python train.py --n_layer=8 --n_head=12 --init_std_qkv=0.0159 --grad_clip=0.5 --final_lr_fraction=0.0
MLP neurons of a small language model. Each row is named by its layer, matrix (gate and up: input weights) and neuron, and shows model dimensions 432-623. Each number is 500 + 25 x the weight over its row's rms, rounded and kept within 0 to 999. Numbers have three digits each. A neuron's up and down rows have the sign that makes its largest values positive.
Before each neuron's rows, "fires in" lists the words (lower case) most often at its 100 highest values on Wikipedia text that the model never trained on.

fires in: "of", "a", "early", "the"
L3.gate688:515492512465491505508448455504519457522495486526561512545491482502478492490496519533506511504507525490498527544463527506490508525505507482488466554499500525504472531473498506455486525500464516512484509448505486492534558513485503485488509465482518503455495517549470485478539500508511492471512475504485503528516478462447498478473532494508491485508502510539506506514469520501503510518547495512467524512527477490480511527492523503490520463513458464520468492478472500506481514524522467482501530452499493478500493486492527474534545479513475518524476500460528501544472458469494475502
L3.up688:542501441524491506516463479522458484530496506507479460524503534506472439516492514472529527511491495484525487514465478507464531484472473486498522521532527521488496513500505499517512516511526524444493535501529546456503541474513517485495517485483513464518535576538492477532518532465484510511496491514460546511513468505471520458486476485503485561469497496538531525488480484528478470516478473534497495506515502537550570478508519485524444553520493474462499526522527547523538457504505535521512521501523471505518527467503494491465535491488532496484519502502475502485533467524485503499

fires in: "a", "s", "of", "full"
L3.gate843:513469483473484508491490506525508508504454468485515497505493532480472499469448499543511530525515508516526507478504535510539458514493467490482480514511515486517497506513485471471529524492507481522490486502480521477503493508456500519475473498512532507476433546471490524487507503494468538495528523470472489480469497485485517447488490496559480502501488477527500467519485511480462530539489478485544489497492479494479492486447554521501482505495501461472485498469491495498442478471538508507511498529468554518473492523532475535522551462525535488527462513472512518488537481479490450510
L3.up843:475535541520496486500520520521486481498479543511538452469487475449505479522477526510465500485483527515478493476474496462518468490498507479516522499504499546532555513489511465495541481461476513495466474501493500462507506522536508495491490527473513480544496519489506488495512526496469460529562478520498492503450520460507542487492466464462470471530493496481533528523530518445489549458530522499511496498454505535467520486516541532471507502504470504500506473454528507491471497504472508481516512488499458493474531514503501477534503485496532490524501512507551543491508528459523478495

fires in: "also", "then", "still", "per", "eventually", "career"
L3.gate22:483506470480495454455493497446494528481495503479529464484464488489507474445421479527514462494506498494531505509489493502463503551493497523498532510502502507512467493445517534564484471486514493494504512493517500483500510480478486477473476477516566498493495509503485468507514493500468475487517482544496541493479509479515505520527491515487490481479514471463473495511458487506515512498436541499479512494487518470484509487536518497502506504464488464486504492484490483477508482494483493511494458474478496475530507495449487474447472492507502519493538456491472491504502531518498475504
L3.up22:516541499521506484468496484498464540502478479548494479551526481502511496519498550520537498482561526471514518464511506507499508516498511497466456483500465466495494491504490521557541466508502528521507475541480575511509501440509520517444490460502473506516470552510519497465539489526504483520486500517487464521536463496528502509492507492544514522497476506547525488471546519483479521537525541486489468431466518546472470519499451484508519525501490507497543469496478527505527531540548465453514504537455570474526493491527470489477478521471481469519476474473491459463475494508487512466

fires in: "i", "she", "he", "of"
L3.gate967:506478491503452444464510515517492547511493479491511535515494512523484488442471529500483524537465486485532505520463517505535510531489511466460499457494533515491506509523495550542495476483493517503465474485543503478459494511482435498481499487483494489484459443511513465455491476493510530496508494450517495501440555444512476497521526513496509544491530509475490509479493484557497493507491522506491532485532490509507525500457523511502521518478510464482496501537505479497472493463478530466505499498523517524477555497486523566501516474494522528521523475462506483502477510467511541483
L3.up967:472481484470509499524529504504523521523488491517506497472490488467521502506492469506507485474552508499507530504482513505490487544506521492473474480519519526465474505486507491501426507487487471489509502551459497509531486475505494481486461423522579456481510499533489519480486516530551542519533529480542517470489456473520454456467518554520521508482516501494505449511538530500510446481533469519509479501515487499450537559489502524543485509496500533508507500491477483492508519528510499481470503504514482489494536480506497531507535503484476469530423512500472535468482498539512534507

fires in: "and", "in", "to", "by", "who"
L3.gate305:504475473520454515502513503475455498487471453509485529467448493490534483506505506543467511493501531495518515518530504493527485497469520509528458506524529481535471536488445504495516490479434487493507447516530490515518511516491511508508472482523507477514508482513476499526544510502526514463542495515532494490506537466492495491525552502504495436459514518474461529500504534506499503519483540486505488494468500507475485508485532519507503526478512513514520528501488513504461497497489495529501556473438495485533527525532520523506513518513509459502523513487499529505486491476489448504
L3.up305:483529491522532514513485489499516485464483497505560502520488507473512527520514498555471473475537544456479471516478483527454474497454498502480531510495497530523493490498477505542497485528506488511512507567503511518515528489494503490506464491502508478470496485495525458540481526508479472498493545504537555472478547518514488486451531511466469475457488538476466524477523495453499494527526490488477495486478466460495497509502471451490478535512446501518517504449511495506463468485481476502441511473489483500527481503525540518472505534498494501514500507429527535543487458543490468491

fires in: "has", "have", "film"
L3.gate1761:506495547503484472460506575502535531517487519505495516482483524516477502480484502528539488539518507530427497497453492483423484503519499536519492484499487490454511478516512495498542498537508466445471499478538485489499491508477489501505486482546532510491476546530426467440488464479514475526483457503502461530477538502472571511484504501464510457498502491464494499511524504557518482492480518525491483533472492508523507495539508534505508497509496476525523517524512477499501505481475495520516515511491565473448496527514489514475511519514481509476518492520485521472525520498491485518
L3.up1761:509541458489532456474510528498465495522488503500489486466527483475563513489463494497582522498493501503500461502493492466501481478506485524497442504503500537470475492538493483511512528532531517506547534464460545520511497487492478498537518497516538447479538501523475467453492501527510532504544465533465504483478509494501521481474531520495485461487533517498512530501491523501513516508491489494510522511513489497477502496476542493504460457461510527520537493485503522511489526501493501498528540488510522500503514492480499466457493493505499498432483522515492486505471509469494475486

fires in: "by", "war", "in"
L3.gate389:535527510487495502543474471472468487565474447513536501503473488472547504508518481540501484497487574478469502493513534499451519510504470497491493550493498529520488507508487492552521549511477498478493491520526471489495537433454504460499510539531474492484468503497504510501521448503528501456478506475481469522536529482488482514488546525481495490454466504519429472478485448520505500462472516502485501522481457443478494489475471550481514476517539492457472516517467537496471475518524503483485521520503504494534523501494559472479529536461511488533467526479531505502469494497484522523
L3.up389:524508529469494540467478462484499446493499484522529491504497471503492495534498517451530488488482510465486517506485470500519499518532490496514502543496537476522472531539504540477497555520455502491517504544520468563504534443495501491472473521499522496449484478534486481487486530481507506495478483507494480509516491480550499513468500546540510533508506498572477505503499479516464500496515501478494506474478515499536414538490479506455502521563536478503477479530511536513456523502482517524499504493498495544523485458479481481480514516466537521513462501515471472521490495483517524476

fires in: "born", "died", "life", "b8l", "years", "released"
L3.gate1524:486471511505489466485524515468472485498437440491496512461535497450520516522495500507503507464498487467492490496527516523538504553476525459473506535462455497504511512516502443495508525478526450522504466510494503486439496491477483532515471459504548488435515497486482525487507466509483519495516470513470555542469511527508490495493476490533485487501504471481483528525514465492544475524503511464485461507490497501500449551469485485458511484526454504520523502520478484464516531499491525461481539533466479473498538535525488501527468495538537521456506499504538488511483479475497500445
L3.up1524:508468535538505458472483461482498479533484445510492519560502510517509532497533468544512488491478525500463532554490471508477490485487495489508505503485494495428494475529493496531519521490465485459542541510475487476549532509481464517510484476524513524511469460501457485433467491500495464501500502521483464509499504509494509497532503507474507485473541491505495472484529478499490432504474456485514537474543501515508469524498514456502500485507506511497534544530543582487529482500538512473482507540484494516485507519500503496509456525513482522457546495510490541496487525533519533503

fires in: "and", "career"
L3.gate294:488457418487501475437488481522489533471508489527463538529413497512464536523528513521535493502543522504500516497450529510470520493543477538436458477512539477514529512510458474474492489514514487464504489500505495500544493498460546446507482503545489476453470494505506502460489466523490514522468490485549465519480491491499507467485553517535547538538520462495510495518510508517461477518434482527500502526529479470510539502482513539498469558490473512450467535524505537519449463516550503547474500519541541522484539479548487495503500514519494471559489503442548520510522504469474494521
L3.up294:524509535526509491510515492506513502492467514488495516475531520510544516492496499484551505510524518526495510501478514521459484465468546457496486507484500561450476459580484513510523486504518504515466488500506514505527472478497503508490502464472529493514484470527458511555500501506504544518464500511533531455490535480559488503495497513505523492498484531527509486512486481492511539503475457480470476491472498507504496503466505476451539477475508457513513522463541520530543503465472486469454455529543523517536516480506528508453464477513580521470438506488447512478492542506520489474

fires in: "french", "english", "japanese", "chinese", "spanish", "dutch"
L3.gate551:496506495503500486548506517497517494509459515502472546505440490479475505518492510541503494476526470496542509512460501533488478494472530452444482530495565532524487474513468489538524486488438489469513500443452536513466494486464498488518484505480495460510505522528511484512482464497484535498486533532509512514476494517520514507476517485508508499534525487549489500502493521551504500528471501534506481492504518509512475558493516563515481501507499512486497474535466545494508504537548497551497515490504516511481511515450478481522532509534470511500503513540502531477546526514466464502
L3.up551:531481474525482513488521490493475503489495495533506517462510500511530487448499493536498510519523480505549457509510520529522490515516523523520471463489475486486488491458476487507458525533513502545471501518493492485513478481488517528494507474484522521491476496546494498511490514491539525487557557443479492494523497457505504514461479542507544493490567516483487516471544508496511513510512512524530451491494468493487477514495511491499493510504466521497475496515479503519520475485503461483473477531505463516509494516455552492557513497473518515452510509458499468493468509542467524504

fires in: "the", "of", "to"
L3.gate1173:487497480505479524472529526493499506463476475507493479473513539544487533451494475484480503485509454519546497515543526516446499487485509514515474442515512512522454471502524507550471509496488484511483523492471528524503495497491512516498505504521514471476504489495522488522554530480518476511535494488528511524482508514536517509507490487544505535464478523478503494501521479492477451453508447467519491469487523502504515495461500506548519469510490478497503470471439461494538474459483497482513471479501470502481493478451517489536510520493456537507500517529533520512520498517519427471
L3.up1173:500498488499521457453507491488484506501509471485507487465521465482495529490470524490497496476460505541519516474480518504494494454536479514522557452467518525505465490489479488522475563469445490455487494471548517497483527532483480548492464459495522498498448451504550509472514492538493504444502512508518464498511515489504505480451531552515513472471490490459491462529533479507508521543512474517443473492501467532519509485473493462486520481483532511529520508515535468519516521535502498449496482534530452458532503471524528505547467480505517520507475502510518471513449497510535557478

fires in: "following", "its", "this", "s", "other", "these"
L3.gate1826:472516491495475494462476524463490531480514494506498493481476544480523527517480516513556470485473469546459488497512508499494464453503473435473520510500492490502526493521517495460535495487480470455505486535561513530523490511522512494514473491520512454479491503539529441471488505495518479515506528533438508512526512512496486484487498529497499455497539504507559466547472533469518495507487519478487466496482530498522504480463512499527483525510531474488504467441471501490494490504510490483504511538488510483466491507534473521508511469520487459486475490501502533513490470478476537493
L3.up1826:510507543478519493490492534485507500519485527478512494454502518511506528485472520483430519508484525543510527506473481480555455510467472483547484503484481516505495510514520539566487474477503520551527540478491480534500512506481500482482485493497510520538523488528503433445506487455471510478485541487505504523494486467490493530523489454493455525502446513502504516512489522499503483546522526515502487503436512512464505445451508506522533524499488498501498502470502493489502493481507491453467472527494481497461492502479506484499510543501507489502472499500506511558523515504521547496

fires in: "also", "bruynzeel", "ahmar"
L3.gate14:483497542482509510535490491534516541497514513519521528512506460495513498502485499495492488442535505520530466507523551524524503530484492471483515508465496515471504508529494483507532464505510516480499506492503448507505540504522494505475497538506501505482545430554534529480507482481502505490491523465550504465489452484541490512499479552525517522548511489476501484455531558524548458497496475502520510509514509489483497459517523514500496555542509494482499495494520506498528450433519509528466444518521498556494528486479509464520507490509538531516523508505498497506509548487495465471
L3.up14:470505565490509514526520502465491560515500519475508545532469530507531540454498470475516490522505498482497509526520509480521497507502520523486480500480466451495465543475515514510493519545517530482520527476495516486476511490522526532551519557503442490496523516475520522448512530503502490533550513513505482481491508478505501512497492479481530502448535502438476467506504497470481540484473527515489455521530479459493527477483509527490502522512510534503435500504484490502484513484548508507504488483500515498479474504507493473513507491504508437504475490503514442473502470470516502517

fires in: "0", "us", "usl", "trade"
L3.gate1831:499484539512496544508488473458479531516500521481498486529518487520499551494466478483541484530512499499521486539514522468493483494472516493534525513480478546461519547449478493494467521466495455524491530482489494493500519460510505485484501459477512512545460487490526464461488497486469503500519505467463480455512516480521518507548452516520511498542493495480541522509477505517485487485534510497507502502564507493531478502494493504518551517504462481479487498496458495485500486527469462505484467494490529474517479511477428477497514479486458509530478512552559487493523506517465494549
L3.up1831:501486454491497508496513537526484477516510490492505460479476493516508487547472508516508537469470519479488470516474478501519525507446486459452512512497545503483493501475497480498515514489512492523512515481508511502520508511471518495546535467523557458499502498505468457482495526537479475510512482538501483504454440496502482516505518458534480468466501484492510526474484493527483478499459479504525453542533482521506494478455501532512518488429533465476519525444430509494515480508524488489452551464541457469479519492471513480487493485491560495482477492507545504497471463484459489486

fires in: "launched", "version", "died", "married", "released", "son"
L3.gate1976:486505522498449541473476532515471510482502459502484476500504508502508473476522504512495460510526487502559493466495485513510524503501455496530486511506462533491542555485492515482525517487511514495487500478512491483507463521474517498506542465468479538476516493498488463501510471552503515491472522532492545520527497503530528488519498474491523522461536473474511516454500488475527495519512522521483503536515470524509446486502544498522480502493505531488511487504473467497511465478482573474498466494492499507471521492504502477494550499493534496493503497498535519547480485494500477537
L3.up1976:500508524471501563506494514535485511511488513535467512494494462506478498495495496524431519466531482524479472510503529469495493548518527540465537529498501476517466510499521486517536530493489528514502484518477491487523513479524489521505502495514528483539489556476508490459508517509466530486474512522494496486495502475515537531519498444508503513495509502459501436527528526498513519481508472539516505489530507504478492549473465462480457505495474537520465504506505495488538497502516519506522524502502501502476435544543528546486500500503505519502494505538516517525523506480489546472

fires in: "early", "war", "years", "year"
L3.gate686:543482479509471498465469499493500511539533524531452472490476469533518529505469496494482495523522519520504497506529508529487478494525510517468489489481505519563476544515467498522530507549489521537470538480511513523511519514529524520487471452485513498513474504506496478467507549556495457506480494485493489512485499461496521492496516563521525495469516499485462473507499503511521527515463532523503536545497466511505493470490494492504435493509494491495519523537488504500486472480509504531498526509510525503506540437515494491478516520485511458490505505530494508527513493489497499519
L3.up686:490487523490476512500482562496477545531486457471489505477531480495517469516481486510533500476487517506497478521476498496514480555493529512519512551520497480512480506478485540477513524463511496551513506500513531483505526489492514537526508420532511511532531476559475504501519468521478526500592471536483491478537458461520513521493463494554473462503514476521496470489463491500502514472547496509483523475490528548483486508468489452510504489520524504521487461520484491519489534509504464515505485470491469484507521499512506459480483520463522545468526522505505509515480534473524554479

fires in: "career", "such", "cast"
L3.gate121:503527500487505501506512504539506494497474548492518534444495522421526513534526498510514523494482525509471545516479492515497491538507489443487489534488508513559507540444464510525478473564503507514471473517537440524485532506515497517515507519482498538505485545510472509495552512494504483514473478506507508485478485467483467519481539515492485516475481518455477463495464522521476541456537497505481484508456461522515503489509512557507496492514504515530430508544493497484471485488511480500507470518498523525509492459450539533505470492511554508462509445477458515510511480480482512545
L3.up121:493516452506503532501540494493523487494497511494471511488487458526522460545523500503493507517531521491504467512490468513495527501513481509505492503482450476483510484491477464475496507502466501470536503484536502463515513495451472467503483498527517452534486493500456521441457524469465476549469507471509519501502520494515531553481496518530507511509513487504489491510479516494535531498496447483476517521522471509430541528497509508477477510487525520497533545484502485500524526494550525530498510479517510482510539494519454497509458500509482483450449478510539509442485510502503489487

fires in: "of", "to", "chinese", "russian", "spanish"
L3.gate1020:503511511503442486485514539509509485442456526452485539486508515508469485519503480488523545516507505477523476549487497514517533464494485482514520451484452472518511523497553526488503517515503507486459516496546501501486553490487497453468510505501521498530505466493488525560495530499502465541493496493525536454457505492524505510497498428565510488522524485481496540465552556495489523500519517488504541495516510510462457477505482501530483535532505487495500511503516491505505508422535484520519445565488545479519520481480507512498483506482470493501497489511459483480518495524517494534
L3.up1020:492473500493461504481504517455473470533476505505542496511531490524486502512471499445521486505500533485465497493484522470457485509476496447503494526518520463457507523522456547473518520516528505475515480526501506517482550486522498502503486546506489498500497483498499487458493512445493497524482483484480491506473463500459526448507522513534453517538481501508500498519496467518506521480509485467519484495499543442533503472498509485525495467502515497506519475502497464519476455515512520501513483560528495493459474474494493500517525470483454496482491486486545520495500453438504497542

fires in: "have", "do", "work", "career", "to", "play"
L3.gate391:508510483488471551559468545513509548503492489482511492500513511505503499543476496520563514520514489513511450460503526519508485506454534508483480564489485482464492458520491480515496506505510484476523424467456482513500528470560475520525490476448480500491519534517500517466508534473481504505494514508467547518493507493482510501541506504522478497526567483503482484468525502483458482517506452516482497493481467534556523488490545506478488518500515554513475497499508486508523487514541465569509519496460476492526467498471461504503499501494488469469505497522511484465497519512513475535
L3.up391:527520496490519533565510548496510524504497440524516482462551542500478526549490507512488524508502530517567458539519507492502499525492494500541477495496501528492498490507523468472486499486495478523509491523501473474456524510494530497538500504472492508524554489507495519490529474534466508494469500504465486538463544501465531488484490488484445516486539483463488494525478517544477484509476516537455532525546492485453565486504515486484534457455527550513520488528441516521474528490501479505487498464481463515496467493435496509455483521500506496444538484485479517462489534465490502470

fires in: "this", "another"
L3.gate31:468473544519480477516499513562512492500442453503496471508502533494436498550511510493543497489495499491483524524475498503522480509485497468522497533490524510521550494534433447462503503484469538486456490515537484503499523514519467461531505477511497506478479501537510491491532479509520471520534514539457549525521475496465474490474495488491515519494493524531516507485503500461515504517501524491480470537498492512480459503496503562519513475451475507528496514489476497514484499480506498507533497521528501530488506461473500507470504530532493537486516478488515522544459455504503536501
L3.up31:506449452491524512483515569483461517512479504486518471474488483502418487495512513501477499517479476527540495509499519481513497471530527471485518452524472467511523519504497450495467552474540510511498514462482501555488514523496521494506502456469495477498501543490478461481524482537484486495534500502518483520504516495537469485473489519493517507499506500499485498485483518553496498495457529542525531517464509483525459503537474487509545485471519539493498492479532530504492550483457459476447495526474512510478478500533513506497515550527455520529500502572506471524532535512500507468

fires in: "released", "played", "against", "died"
L3.gate960:518494514498511502498502504459495553533503529530508504517481489463507511487496471496532484455507456547505486500500506506483472495492527517464508531476461517484466514532544484463503516500472480454538534507519477529459491498507475541514505481521523495499463479471494459480518473509505545478471504458477470493504506513464510515508540514543489530440478533458496422514508552462501508489449482481470487531549498541493433503461492500533509455498517488518521483530472514486556516510545521492483500506446493503500523484465515519497499539529468524515488505516529515517472448483475487528
L3.up960:519485486528540528580470479489489548523520511472494523483477501510489486547504456507497493490467417568451463507502484487493523552494545507498529564466491508478488523487485474519513461466493499502485501523552466524472513495525454493530491499521495469502469462473485474514538511505481519515460498499447498530483495452465479519523493444510480514465510488496479426466463517489534516491504470479495536505502492497480420542493473488540510456478499502501521515517447501471517511507536540447515510500533434558493489486497485502488471537450500482490512496503538507484454475486509532487

fires in: "a", "an"
L3.gate968:527472462476527526538534467464483547529472487492483459541486514500557489490490469500529478504519500540518491508519501503536468512499496516467522506524456516470507508500470478556532502520472489535491506458495431466513522574468499507513497530493489462513463503528474545506439464495496526488468520484549555488487489492503511498527476509515496490478507493514506481548491547497486457496472522522492500529494501534486521499526524494522482525484470470476513538461436478499486514505489499576508530499493503485469544499520500497504540478500471499477505502494531533476573539547484476522
L3.up968:475483560487460507521506486505515504522538547505504508482548507527483549517498509518490474478523529512507501518514493477513479514504476495508538516491518488489529487530498460505464474534455472482476507480561509472510484551558498540535513478497497490504494533540522513510443471525495501502448496509505483512517503524503502510508507477468512489478489513490480512503480487497553541508477503498553479502497479497474490523472485442509508499575536501500456509481552518490533462524507502538431490460511491519520451512548493498513535497482519483484489501481437509463515517460476501498

fires in: "some", "other", "many", "any", "news"
L3.gate1342:486531463508512483426520492489463472510496507478485527481446514454498517500474529482479506488481502518502500475514495520472502522482458485443487492517481520521471521518504494484507536486472468495494467497506511479503495531452470477523455523443575507467480505535483518521502496503539465502545478460540486550472489505492504462488527512527517474488507520500517493531483513489503535492464497519446531519514450479513514524455551540516490521516518528474502488506511494488468457484519493553501532522482496446482534497529547541451472516515513482517495481477536495502486504490516522506
L3.up1342:523516528544499519502516502524516453521509466526500498464454492520485509536498486515537512547492507483533508468473523505500527511517551495468496538515506517489509479538508498514485528523505499473512515510418541516528473473469530460540509514454503520515529519523488487527489539477515478535531490496491497523518519508532539462491499486482484504480539495512534554499467508494502507498490439518505542513491481472482455552493499480505481496501516536480510483465491490509529492545471494473484487501495500460478495485487498527448491533488491475513502487500452519482482527501530526503

fires in: "as", "from", "by", "barzeh"
L3.gate519:501490524478503475470493507513487503484498497507509475529524523476515535491497502521505532483531512502473489481504482502535496507491491496499493477510491510522449478451449506508532492520464484497500497495510514491439479493452509514509496490537514476500468521527481483440510468482532495491489478499486509542498499510501526485466519532546467512493515515525510510482501513497472503467501513498536488528489466482497485537470525507468528482516525481490511486522485532510490487488529540566458507470478483533502483503485520473450541477542477481480500509462517520472479486482505490481
L3.up519:544511493525478466548480540547484473526510489477487523507519491487495501518493536524520504487499473521459515493479471499511480517464512530487497490487498473486458519485510492465472519470512532469533474492461497519474525522517516537489508557508517476473479519500508508531506479494491498535495497506484495501471507464453475517487548497505502499545502499512509444510497541494473497519518475479522518487525544463463477441521463507527515513503453494493518492540464511498514499499535508585536495449479495493473452510513502508477502493499519466515516515481507479534453513492509553490

fires in: "s", "name", "gyrodyne"
L3.gate850:494514461522443449471455568484522540462479529555482492474523510480493502520457537473521494524535518514465502518491551489468487467465528491524451476499487501534482505533482471467529523493532491502478472503493522480500511554507514480526477463508534516524488541512516492511504471519499489475461541511497472504488511526504533495519503488515487472483504528522507443494507527514484543527532481497512513496503490519542527487487520538479521518515502506506517501564454481527525528494518474457508492563500492502498463498487471469492489439526506515536498487450512513530513513486536463481
L3.up850:515518457486523487522494527538484491452454517464513544535476514444494535493486472468473493493511473494502487509551500525502532454487474478499494479499451514519486557507497483498495484511482505507475441495478460523530528520531484459532523507474508499486500543500496459532507529517535450534506483458515501501495510530505548493493495494473523515469562527542472502489497521502500502529469521520525530487517503515485516532499502518482490515473520485519460525486490485473496489445520509507493497518512456562512503485478516512489438461458487534481510507475509504513516478453520490457

fires in: "also", "now", "still", "finding"
L3.gate1760:481488497444471486529527510522510518495485505486564486476472499475474482544505509517520463485489514517487546520483470517491473522502506519464525470512494467492526507481459515498524504538509512514472475524519516501506512511531497459503494543555482490467460476546562504536529452565527512495495490493514577516457522505509492464532540487503496472495535501450486501492518512518509480494450538473459512510503517535518495512503472507480497439492428473505511509530451477495521471480502474502537473522513518511522522490477464481507519528518511517504531459461528571548489486487500485490
L3.up1760:441499509489539523484448538535480514450483492513504500442538511459470528492500494505441486521501522476532506489485488504500471491487510496509495523508501546486544532497485487532552494501515502553487462532487534498476534491551541487518528501487507503481517531497541502485474456501489513473494490494435494503474503478545517470498539452490491479490488501487512487521497504509518489533499494493521489535500513484533519453511524511491464523518491515522489501504494502506518538505543474453463481517490528501543505541498488501472519509470477522502508509519500529564483491473507502464

fires in: "development", "life", "education", "access", "history", "conservation"
L3.gate1698:477507513512516477516461498478497531446482513528468477475458504530494484528533535494530508544609490517500487503466503509495479561496548487509469501471485492514507526537514503526483522446513514489488466505509455546468503542506538486549443479467482479505473502481500554445486525535540535478487460522493484530511500489537477542509485500482479523529545507477481468524462470542511516479501549507485484472498520494496491503465512510447484506487477511470514489527470501470448517496495543529500527528498480467495508499507541522480504469501488485509533414498487552512511457504531497538
L3.up1698:522487491449501501500510493490499499519557464487522495481484513536517469518523501470566474561549465487539512506490513499512510509521531564518472501494483485501517490493554512496509508534490503477492500481460542511502453510536493522466493472488481517510437515462521473513532479483501470485524488503498504487524487489541480509559477476495480543529518507514560518520506473505507479508504514458508505499502535472503480499489460512455545475468506473537508514524503523511477516564439498528533489506502475517510468463475515501481489529471530523492506471539493509502505498599510504517

fires in: "year", "lafayette", "half", "career"
L3.gate1546:483458436472496489450516511502498534486518507482465493465493483513518472479462475472479513496545491522504488476488471510509493501542472486495494485505463476445503525477499543485531498529503489472483477506493472494476547504476506506523500519513508526523475477502494481506457476491493529494499517499510527488462498516521512521536493494500550468510427499506546512519516500541510477497474511534444468494461504530506488549495541489514510540481513533466497478526500509475508512476534484536459459508492481515486531506496542490458518497476502499536466500504504487480464542532521479545
L3.up1546:495473478485506505526514539556499504528471498519493507483470493481559454512488493497488473504457512547488491500537520486496494524488528487493477500479462505532530505510516474516518459484521530474512523460464499481511491457501543543483482505494479486509512478507505487467478502501488498486526482456498515504490490536495472530465487490529542468518526533477452464457484504488491461484561536491491473489469514475505485456478494502474509439480504499499518486499509505508515454460475489521546508529526497504504508509491515486499512529487558460500485506460463527535456451513496524494

fires in: "of", "before", "after", "1"
L3.gate743:503503536520533504505509558537527530465480478488510556510513487479556459487510505511440548483528466510484488510504515509512494530512470511543535489496486513532481507527497491505474503483504555501476501480489504514517482518513487500532508510502505501523505508518516547521533497502496532512481537520524538472535534486456515477498502446512519437454543543497451480498517499506502493495505522481486517519450479535455473548499479521574530475473501500471459484445472525491475537500474485512473509484485490460530488521522461487497478527502504512519523474479553525493524492538518471551
L3.up743:541541433520535509472515519508446520475491502521529500470535478509523548469508462516517551501477499532525512525524495509507505520481475511522526536484527531474526500504493489472503493525513545458468467506548509500545520518511542534511510441443560448498479525543505509549528474466476521510517533474523445490507492541492503528522490479485525502503512532504530551529503490555445486536473527496504480497499474562508490512507501483503509536451474477501507501469478502485514515478500541488485517519549492527463512484521492533508537513509502536458508512500477491515509507525521489553

fires in: "just", "name", "as", "much", "title", "considered"
L3.gate192:524536515525525506514494517507542532500527513479526532547478521458502537510518484470472532559538445472516483515506521538505498512537489531512497526501491482476515469482509532479510496531515480453528506507499513447453477465448514498518493512545511490471465486533492504480464485512526535471480487489514505497489491503476463481494501475488521513504540485516482477526509490525515480487496569509449506552514519488519464507492458512511470495529512494522523491495506508498499465500505503515494535474510535531470510517525467526497503512530490511475513457463519516488540455529512477493
L3.up192:488515512488474488518543497425496504503515498502505479556553535530504478497486479460486505515499515458579580492511494499498463494517523540453482482487489495474515463499507547516507525476530469509502497459517502483464515516504519513495462536495487502516473462519542527441538535531471462501552472554497540523472496511556498487534459505513501524487492486512461528476541482514515507516483506460545518530516489534482500537481508538501487469493502502516470511540504508510492493467494479486507484504536490511516501485489489523509498545506502524475492482527524472469492542509530475497

fires in: "name", "named", "called", "renamed"
L3.gate1657:509511543545527478491481478487496513481520508462490471532526523501478536505470538476493536503534516543448496486493508519515503529481527468555472541491506496493507513560472490527544507536519525495485490516541509489472507527467478522493460508503555514492510567496530480465494486529496499494549465519468540506473538510501551473480538494510495525523521471555484522489477511549482490494490521495510509543482482515492501467486515553521538488473524504502535502500509485510455475444560503490488515475511524515489531494549504473526528495485520510505516515495498515472523534503501497500
L3.up1657:475492514478456490487557504481513523504456508532496476503525500487529482526492515523495537538495530454499529507496490544526462480519504513474465476497483486472519509480511468490519479495510476523555508478526508489518510476515523476540505518476511526460503453514500528460456476498480531522509491460476559500478499520516534489494490511529483517513509473527518500465514505512504526451471475466483518522482509522481507533469440555453487475470509551515510524499506435504515477480474505516530482557524475558519525505501515483523490504502536484486502475521523484521532517516449517480

fires in: "this", "however"
L3.gate1464:502475500482494487532470497540476512496505470506521530502496516510542526542488497540522530490505484484449539518503519522508473526500519519536524507497478477504488465479518500491454500509509479488487522538497532512495521511529504527523522550484487480474486418507495509476489496531533477533530529552516510573496496522486492493479488523488540493475506457529511530496509483486501503485470538469505506499569496489496473485469469511507492493473487513513520495487514509528497510494481540501479508464449540459483498515493484479498499477505493472500528488503516483497515466504487480501
L3.up1464:534498447475485509553493494496506527503507507510480564483496497515469483474501501491486501529488501541500543479481507530512502490495477507487507502500501484491502509526490493504518552478501520522473472529495488464464497524531501485459521511486482511471516490470448484496538500477509540491500498514499537479535519517551532499535498463504540512508525491504504542516520482501506509443522549490458512493488514490504468532464474542546500495483479487489504506462464517513458463497520532485508510511523532534486518511520502484486521501463505506522515497439520467561516491503530473499